Weights of a small GPT-style language model, trained from scratch on English Wikipedia: 15.9M parameters.
MLP neurons of a small language model. Each row is named by its layer, matrix (up: input weights) and neuron, and shows model dimensions 32-287. Each number is 500 + 40 x the weight over its row's rms, rounded and kept within 0 to 999. Numbers have three digits each.
Before each neuron's rows, "fires on" lists the tokens most often at its 100 highest values on Wikipedia text that the model never trained on; "fires in" lists the words (lower case) most often at its 100 highest values on Wikipedia text that the model never trained on.

fires on: " was", " century", "ision", "ote", " red", " event"
fires in: "was", "century", "decision", "note", "red"
L4.up420:502544497518512466498515550458467553520496446432515425464540489478520513593503565467526555459430539441515486488602475512450416496501525513528560522553502509528514490532570502496555521467390424521457469515462523611445501470520568481505497462497477543523505498445499542504498510502492469505502428439474521502521527580385534562488524517453511473572513488479422537530515473464464507494566455535552512448529531489499533443507481542462524524516479500516572488420462477500463484532496575442454561506464560450500603472564471585502500498527523478578523540476511488502458428476513443472504419458479516456428541467507505486497531448500490541545504591535484547504513535473503510438545460471468468500490565473460481510526450481511502512522472515446568447426495549528494424583529531

fires on: " not", "ether", " have", " No", " so", "ote"
fires in: "not", "have", "netherlands", "no", "together"
L4.up736:540511511525521483467515433477438483542512537492429430539500474543508613482534530466579440419469509537466483478519415543508420471552503419479470503414554460460569521470420477508513475502545483547487522506490438502434512509465533563513492436500477470542516458469580532515501492544487493504500505505427490507458530515511579466492440501468488581496433498558496514483557505412529473533515492433544479426464567407475449386506546550561531548496507455489483509556434470454479527502438534504470538581518512447437537522520485540487429457523506512533474487471613431512453481542500528504463510507487499539555489537510496471526468542544490507457559533525507473437489472563580577511496493529504469546559520574449495460488511445509492438520511504522563487482532533503478502525494496

fires on: " an", " An", "'s"
fires in: "an", "s"
L9.up84:515509485426460445462521415500571418491515515494574480529473523498567528482480448506531548542474515523491481593516461533510527483473488575478512543435416554597482504480560449509571502460516523488576495482491448541440411512602501449586454529584491538512483473505496546528542538467554473473515459463539464563474536474452521486512551446444505522606493500499521505538473537480470514491510512445483477483438551438524506535463467474516424436497473502483450486539464469487471447431556486551523459501493490554524471540491500442503489460467549505522511471503498443520536511492463483450517547516568527463455540414498478499418457516473468452481449507498473532473453510483505485511488524469491497574490522445470530490478524539507511545515475535496441464561493503473519511514558496

fires on: " known", " used", " went", " released", " was"
fires in: "known", "used", "went", "released", "was"
L4.up998:509496531523544503494538506546559491466458505508455513498464501470512470519510538507453613475549541472487532477538516447525500537516594576616508514458527489513499519538507484574427484522429516505541521476455477513471560561465534502489452480500558545484519471485475532499582475537538534479449487482504477510578473462466509432577485483500420499440536479492506512462508486531467500499440486520492486486494551543512519432496487420502549595508482467482429491441541485519464518513541492493473506496444516478413513494495499559469461509450512557522567549437612544504488543515521532484495529469534496517554528486563490468538527521525506487509525381464522463507497488528545555470465495528536399478573505514411539496581446438505459459464555390597441443493519418469462529453486438

fires on: " at", "ult", " under", " At"
fires in: "at", "under", "sultan", "seattle", "attendance", "and"
L6.up461:576495489469499497517426559560451566452482497505496511505517538560468525476418557522445428502519574487521444411508440479534480468473548457488571439541485511442478482526516546483446483434453482478522489536495527508464515549544566525514457436506474493496511529521484568487537480452572461533501482555447507478505547504497495512506481545497464503489578431521544438439434524485500549443470466513477562509535468446490473483502488489472579476520527458537507521521499514515529491456482475545490456499535440468475476470516439505473535475474505445476500504455536524496531456487582549496502549549504484473510512527404508484495414541593510514501404554565505519571407541491463480536539494509469523507511505496491564468637493541408440463512516457469473456466532453468499497435618500

fires on: " at", " of", "re", "it", " to", " under"
fires in: "at", "of", "to"
L6.up120:538525492547526497479543498526499520486437449459492524499525460468511484491524465572503543478531544518414569409480486556598558496519482529525521508525475509503465340492562554432497504473527523530532474501507468529482515506462551595520492444515422485444522495542427525512482549509511585450516474484486544490473507455490528484557476519536469496502475520485577453517503560453531505488490507514534469476476482478441469510515538527399461524478591442473491558546481579527486530528467432404517525531477475495472473494503448562414497433474463516575516559432483440460446451501526515518529471528576470508444525546464496503532480494572535521564483467548492513487508503476469549491517459457464554484524523441468635494538471522463536580440514499553546446495552512397456433469545511

fires on: " also", "ellow", "ore", "ell"
fires in: "also", "fellow", "utc", "later", "boxscore"
L4.up341:537509540601544518518443430531474446390497469504449481508464405506474577448487466480448493440489468532469499488489477413510529469470470512477493469483465515493460458504521498506526569488557433493497543504461460460523498490488536503451539531478521481512494482544460538479489483524558528489601498454463509529486532534572473474472512450505506527447494460484449466541481477505500474493507469435603555485463448470483496535499464471462539488491488501451569521504439533468516505567510510501490485538459526484500490573524490585483490505469485465529464490538511521487538524524547438549549525512510452499476535517514495533508558467562520517412516502472573472533479542457447446437519477485506540519432518508622482491622513525549564502501488506480463547497339526468443561472537518

fires on: " was", " been", " released", " made", " re", " is"
fires in: "was", "been", "released", "made", "is"
L4.up1128:538454510536494515483524506438494498580483479459461514520381607506516472500508488584539564433491540525504532568471548502477514465492467530538499480530549507526495509492545494515479499508517459461485550526499539469523521486457429564525525446454523531503503526524530428506459490508466474433489540535489456399525467501499467490556474513531478498520501566478476520541571545438485540492445524429607490538561530538502527555520564437455526443490517491470498497441546459517499522527538479454485475491479504440508472512499543595505463502459441516559547465525470560540516580509593434477364497438502532525527507493477532466520562508496491528553496503480485512517580458536486434434549508535486433459429543536483519508519525445483531544485410481521432425487542568496482511500552545

fires on: "ist", " in", " American", " during", " named", "ous"
fires in: "american", "in", "microbiologist", "during", "named", "bacteriologist"
L6.up280:527517552534491543523493532545526543467553455549542484435511500446507508517537537504526536494474515486449447467457461503507495408480565500557553486466428469471503521507500529486529560447509488446510531475532514492522529524486507497507465434533570522500499568483579457522543422472500509492487486478478493467475532465521436479527534593531506500526462569471483506462500476488572481461521467505525475493542514526501458546488472512568519438481477455441625537517519440519479551456422457559447457447464510470464478460453425537523496479592491574482462403505488476455465623503581501487523548561537509530439566529486487490509541507555492523509461493548484509548527491491508495503561451510443479544455549433466535544519546544499498477425526503541483379500516482566582531424461462

fires on: " January", "ights", "ction", " April", "uthor", "ct"
fires in: "january", "april", "authority", "rights", "direction", "action"
L4.up549:503562492538579471446500473491491486551489494470465551449465509514585478545517481504460423518524548455489549445442484509493464458512480526476458526516451495533489489500478481503484474458567501409516537508532486557537530443413556497531470489479530484496526492519610448471510572547539456525602478471491487450412552532512489526479458521469489533501452517490485530531476432477473463480440503497506496446504481475496446442563495542577497450485531502519483539458499479479461441503496496493484512509406446490485570426424529497499480493535531550509479491506542481509481451482527545529479597434476490515495568481398498455477533487496520568512461495475495582522489459568535488509563497473491463498527483487549522519548496426532586559466420524489503484512508540483567492574528456

fires on: " League", "ument", "ition", " held", " tem", "ars"
fires in: "league", "held", "would", "documentary", "tempera", "competition"
L4.up34:441466490483521581544463529425469548497513485488533534495474553508501534462501456528404551514494506472502548584561483455495546482525473601488564502552481499524557497500473487472483493507569454534470421514409433543481471497511459496507529461539429489509505440488455440475501486486542526499542523515482513397518516541552471442493438534513480545537509497538472524552536435485445485457447446512588562426542484439479568471527519521516462442468444583535528570477486542467442486501474499537437516438447458484518449461438500538477508497502520497466512508623516508458470490460504522543470516469517470536515530484476533418521608479520537490526542512472517446504499485483504480474518526503503543499523544564558527510560567561491579491541511479632518478515542535545471463493492511

fires on: " their", " being", " time", " times", " been", "ist"
fires in: "their", "being", "time", "times", "been"
L4.up1000:442473532517519525501527527445496524436594476505509494468461505592500478481477499586508433497540541508485496557515540432449427469489520503487472520570490545530458450547508532541599460477515517502511518500522494457488481531427524533535470530521502584469524471568562525488484523496520508492540534492461417506519498477554553511522594520506512488521509456511441535510459465472539470530524466514452415502503489502511507525499477464466504587473532473434519442394545490444495512515503513470484439497562483524518490445474491449622512582432489575513478457505422487550459466540511583550457516465528539463595565555451522474462585432494512491466489409504511565494491456516433480530515472469563496498541517619437492474524473464517507509499506457488534499520523505480465520450559473

fires on: " also", "at", "ing", "m"
fires in: "also"
L8.up649:524532545453433500546476567529477425475527498474456497437474461513494516489563470520537455549476455564484464510549405492489508498498517526505579480516505523493417507392495527457543538488548524505558475592474561532528562468521434515540491452470474501438561409537486499485502456500510495501527513512545567549547556486493498508469521503494517507533476521532504427410557524458481514482515547415470501486464545478480485563445497517463514497453514471496456468481451476468468519453536520543519509548470512486470478594505511536473467451460530546510545478488527436475508501528501497495440479541498534483460488502542513532606566481519538594515420490515510445480593449436519420419456523467475467501436534451505502496478511499448518497390487372505494494515435532569515455511511437

fires on: " an", " that", "h", "n", " one"
fires in: "an", "that", "one"
L8.up104:497519612508493504512557618461565479571484482454473456552460496523542515463586490445508560478435513528512462457480473523522470496543496487458485550497513488491489421517524556532370539483567487471448461517490487471478446534524494450528450497545492463491487468586491520471501486496510472533446535549521559581490442493530476528435583441544542519553508447504455544536523508559451477521547565490484495541480584467453568554461518545529505511449489506516536476469515387524539442459499495457459519519485516480530476480475518504497457450539530507530483537502479519524537598497486486463450521575457597510470554595564468517519507508467548535539483463487473464507502481530417529464495457496435466521501505376508490522525544534549482535494471529479579485496458522463493541465494537

fires on: " number", " grow", "ith", " return", " born", " Succeeded"
fires in: "number", "born", "succeeded", "return", "grow", "growth"
L4.up851:565425544443460524540449519500467506520527464489411520510482519503523498459556554475572495498523499491533548493506447510473503503500519521484561561494497477488526504429427411520465555474463467544485456517475530451481474474470489451516501518543463520509478421503522547461502471477509478493467495544532552524586551438471514485571466421499532550498447553534520520573584518498464442483471478513531513478513543515517443533516468480527530461521453444488469583517494503563555525442516438535456529490504435452487535478541462500509473463519451476418473493476567457504508510491543514499518555417489496520560543521626498506596536444471514553473474481491500485469562513558484523572526519478518530522494507427522552497519526538470524501496517494499502551462477568552540475502472452

fires on: " which", " that", "h", "ene", "om"
fires in: "which", "that", "gene", "genomes"
L9.up1044:468515526510570533575523566488476506453528535438553539517490462501483501484500563502524434455375529542549574466543440512557562557491529582467483532440541494533479521499495507542511537495469471443438470491567493474566516517476482482497424533544472491468475493521538487476498528482503485486528446414423520535485500499456506520477544534516534420491500469504455567476503461430595491508573436449530477521541521524457459504460509540447482471481536453593512489513528443479490497558481542471540547507502446515476493510475519525486507502460534499520482432518516507495549500467459464574464519532469505526528556472550521548451457476535495546525484454485516481537471454500510445464546488577491435501536546498607533514407565544509472482499463496441475535488484484560520505475453542

fires on: " name", " go", "ode", " order", "ade"
fires in: "name", "code", "order", "goal"
L4.up1061:429525486527573465444443472543525494472573485485555495472496523542481531486521497498488596530566480522568517388538516516470530498519465518460541502559442542431533564535545469517502516506524553503563499506481508431588504513553443464517492480495490505520510521496654532498532540502482520614403451483472487480524527489371486459524501497463533422530530470531525513487468509467518551491547452495453589498512469446492509471559546456502489464464511550454544498522549512514433482525509488511391456474521575510552453479552506455522468509494545535566501503583488574588485431489480516439513538499463566536513515520418488544426571481497473468509482496473494556553469466528500461525455489515521489452496431535433485506562553545537582519480509501526476501512550575507518478507493499

fires on: " in", " Country", " into", "otes", "uck"
fires in: "in", "country", "into", "votes"
L6.up1235:513519494516490529568464480449487531392511532477470417419521518505503603550545535476533462468506509446484559517444423454466451476535520431521527498503458577507493506472452532418521488494518487501542438493508507510528473544467542400455519470536542505493538444453465515498500526503473543559475427502521497546546437548493509491523476523512531485469552524393475502422567486497486585531420463514518421447510507488473456557432533420513502481472529449469451466522558542503551437492495514499636521481497529453534488536491527408487493481542448513531535554476483513520524458492494551480528506557511544532533527504530504451472537505556509548477417544552431561534533509494482493511534464530440495495472518498463467522593462478478553522489463483420429521428504485461486468500409486

fires on: " known", " Comm", "oss", "ass", "ittee"
fires in: "known", "committee", "commander", "player", "commons", "who"
L4.up775:515351517537503486443441424508462484483561484506507487534454537559537475495487482486456508474493523502521501513546485465539534432479525538487533543519539487554505470479461583528541480447571571455493556485557479526524459504564477520520516537490522465512481440501468473521502500547581447458589498514459518500519529470441499498539483528484513492489500415568445501484450423512480503456549506362582512510492518461511483477429468573484479511479504423537540464491463515498488466472474530470486591575528483491505480513462482474567509514451461547630470551512537431522485508477592463506548522476514539405530550460481463530557608542489513566428491444505527526528455527498552563434555552516539568475426547479491476517516504496529518514578507497473512422526522471503538534462523522

fires on: " also", "orts", "elevision", "ivate", "ress"
fires in: "also", "sports", "television", "private", "film", "have"
L4.up249:528427553527465542459444413503427513448533528529439560533418518520515502513505492503463482472460478572518489429465504539499582460571483487503436446523448469516476464453514545559549581476460502511508570489508474516480597472489519482482468513494441499509506420504557438494472472550530459431407561481533467549553511474426529491599497483441489429506514451495466507500499553576570543533541531476509425443437503508470489532496490451471499530465479462482507510466490454564599468525517436506513510533492519515456507565485464365514513548486495443509517437531493505521451504505512472521430521460486565433570599509504489529428558517490532512475476510482524514521515524479517437423509454509499468533561465498488545464555513480515522471576510444561447525572481526470497510462474455

fires on: " in", "ing", " as"
fires in: "in", "as"
L6.up197:489552524467444508499540493494535437450582541531393463497437462521470532600582530491573413474493532553507473484509537520511460463493448528478495484522463460502483510506525500541500486541574478493545498513488533533536519520492477432574415496492531577505546437519505505499522568446494494514480519455551546474527453505542399471441506424567537491529476551519495477431460470519491509508469438499536460505503497551439498477429538466490532476481481509535512458443485533530459573501477392478491433490466459485611419510522531437504529487502426503457514481506530527585484523481568514503486569520567544416482533476499507482470531559523496523494408504478510500471501475560538478470478462490570522480570519471493541493469551487437508557484601521433437539539513557548530531529481496

fires on: " about", " working", " worked", "earch", "lish", " many"
fires in: "about", "working", "worked", "research", "many"
L4.up1093:546552497472464458522473513574455454480496505536492507568497476552506453471445533552486475538592511532468506540392511524512514548408497498450495494404507509510413434477491518565516469485561499518482534481474484469426497500542518448548477596530513495518465497528499471515512464467465558520527558483490429505488489453487468486499560457543459558543470499547543500553452496443479559485445514468436480555393456576557456547500468516532527524493465506508514471500474514456477470515516484426561497516522540462515489459485525507463516449497530515446514531527468484512499520533476485499560509505604470431475486492453538545417499545492500508437473553438505512486511438476533537435487470553525527492413540474431453498543440503436446496469557490491449500498483490465567492389523568

fires on: " time", " not", "ock", "'t", " often", " also"
fires in: "time", "not", "t", "often", "also"
L4.up477:626648521490493520379528453485433420506468481554562520449469481537523533480485504469456455465517516530502490543520450549481496493461491515429488570473498521575498509450564572527582515482499602482503474462464464497486514533530486516545500536478525462506484531486547541454544502455590530471595525512470509565511568481466454533511600532562484533508459497478488496484524505474501539465502514449539560554474512502460523531479486475444557576461450472485470479498455505526541467450503504546527507541488473515550539531467460511525464476515455562409456462540507486428511560512521523522511495522529477513522526473556492522482535514486470493565479463437515542510476500490494494370471497498491534503506543584474498525528520453516543501513522442506473529474482560537572498506548528

fires on: " that", " where", "at", " so", "us", " how"
fires in: "that", "where", "how", "what", "which"
L7.up351:619463495489543468514563578509496544504526526408515555547497445461524555529536566497554495498469528543587493389528467444543526495567493624484470539555478492529405480489510439477489433493488511519482476503475500431491497542463496488545480466511439511493473462519522489484538454549558565477557521523473495473513488491475525528475471456557525508479520417539504547498527477412471528436431545446545499555547486512505490490428515468484481550435520466488464489438502495500470585521526484513499535493592544459484497550501505478495458491476482558547519475502571383496473510444539423506532546494518515556513500443508520504466519460611553526505457493480434476480439459433508571464466468478536508502528526474509492469511521470528568520496462504474463521572520451486476444529518425

fires on: "5", "4", "ar", "3"
fires in: "5", "4", "early", "6", "3"
L6.up613:509476473480509507538533517594510469479551488493411505485432519563474503468562486513417580430474508534549474514556523503508369511560415556519453552550496480505525503465571531435461460506498587499456483504499586497464502504485456517536506484496521532498520485476543542500534414522498521453432547485505474478534465562537496530602460526494481571558466462472471483498488526547528543514467524467532496526545506436515528510495473494548530558485494481443519457482492488487497494527489517518501533525472523499507609470527468459538568439490478575451427509482550510444553520518511505538483512569503486492468521476543488439489538470444499582427425521495423577488503545522487527521516530485425559497466491490510507447539553481521406496542580487484480529492476618429528475419512525

fires on: " he", " He", "ant", " She", "arent"
fires in: "he", "parents", "metres", "she"
L6.up968:509552471464458502471538506569437466459566471580464507385571522477454513464517451531484464463550564533490536525501480496502520420567523507480492515588474545490504534469488508481467514494505534475522487468510549517476542570467532488500517422570442444520530454528518539509462511496575497556522464517465449515521533462503497547460491474415542471496516506404504512494467447475464644540501481513552599524534449441558467544492495471522460506463499456566464504522473507537565472474533416481512462593589526504586491480523485435509569461483548500485546539514446507560478530467494484554502502472484533528489491411449459507492472491592503513525484557492465481553424486428522471560528468546457473545500548522527527529533587442472472539533434481500481485481513499479515476459505530

fires on: " He", " some", " various", "″W", " Olymp", " invest"
fires in: "he", "some", "various", "w", "olympics"
L4.up118:431567513544503552499533492534467594406552455460517506483505534512495507486478541497514573488471537565569577512508487555505464487502547484545519541517438518484488485479521518496479477530402547492513555484419478490499538549463516465556493501508566491506496430464571533472529494491515536439528513436500487530541499536518492514482530473474429490543469527509511521573538480456516532507465466480510526466505433488472531517451529415443538546558471550398514539541482411507440503497481462509480482547531526460532569500566445540555479437483423451505469496506527459559489495517538499496516486488474535636523518518521492498422533466571519485409489462495420585535445488472531486426540473508503461497516542504421473540454441580512455539487474554489525578517465527560497474493492486

fires on: " of", " as", " name", " F", " Genus"
fires in: "of", "as", "name", "genus"
L9.up1087:432510537532492464515452494461561466527547566569492512496482502513516551480561530494539492493497600602545498449483486531491483522537519481573456475479544561456552475509544474520492517538485547529454465458515480470512524521559478467547508433535465465457518578591524478505511458480540542498519455460532506501468484487462558448508492501470459461431468525462512475442422534514486594558512513522556538503479454548472481506420523510491423447396446509508565455467506484545479530529501503539521445515477486465528510516516520492440451451531442549496588484524550455546550475459559515577479550496532422576529414522459461506536571515465506545520426511505520468492509514508564409518528527534486473483486521564494547541487519471462531475489510510421469437457490512484497518549591498

fires on: " with", " has", " have", " be"
fires in: "with", "has", "have", "be"
L7.up265:534434441423541517539449530481510465507529521525483410538480449540553527503537524452440487532440501528494469445422545566541479534454495460549501507511470479530512459409497537511470489454474527479490495511501530512505543479498489571505500493450526493541508527452544566508523491535495551542490505474499507470476506562520472564544531524452488483620465512482474557599524436466474548474500475507559510495507551497573565545468554501560461564479464480504501490475534470562478425568472453596484481500478530479533511473505468449510420450468484472513551510521549445481546517497563485509461509520481526455579538473508520545546514507435523539519488522456496493454474499518550491549362466475472482504504496472563560451512501467510490549484545463514478548552453508555536436543526478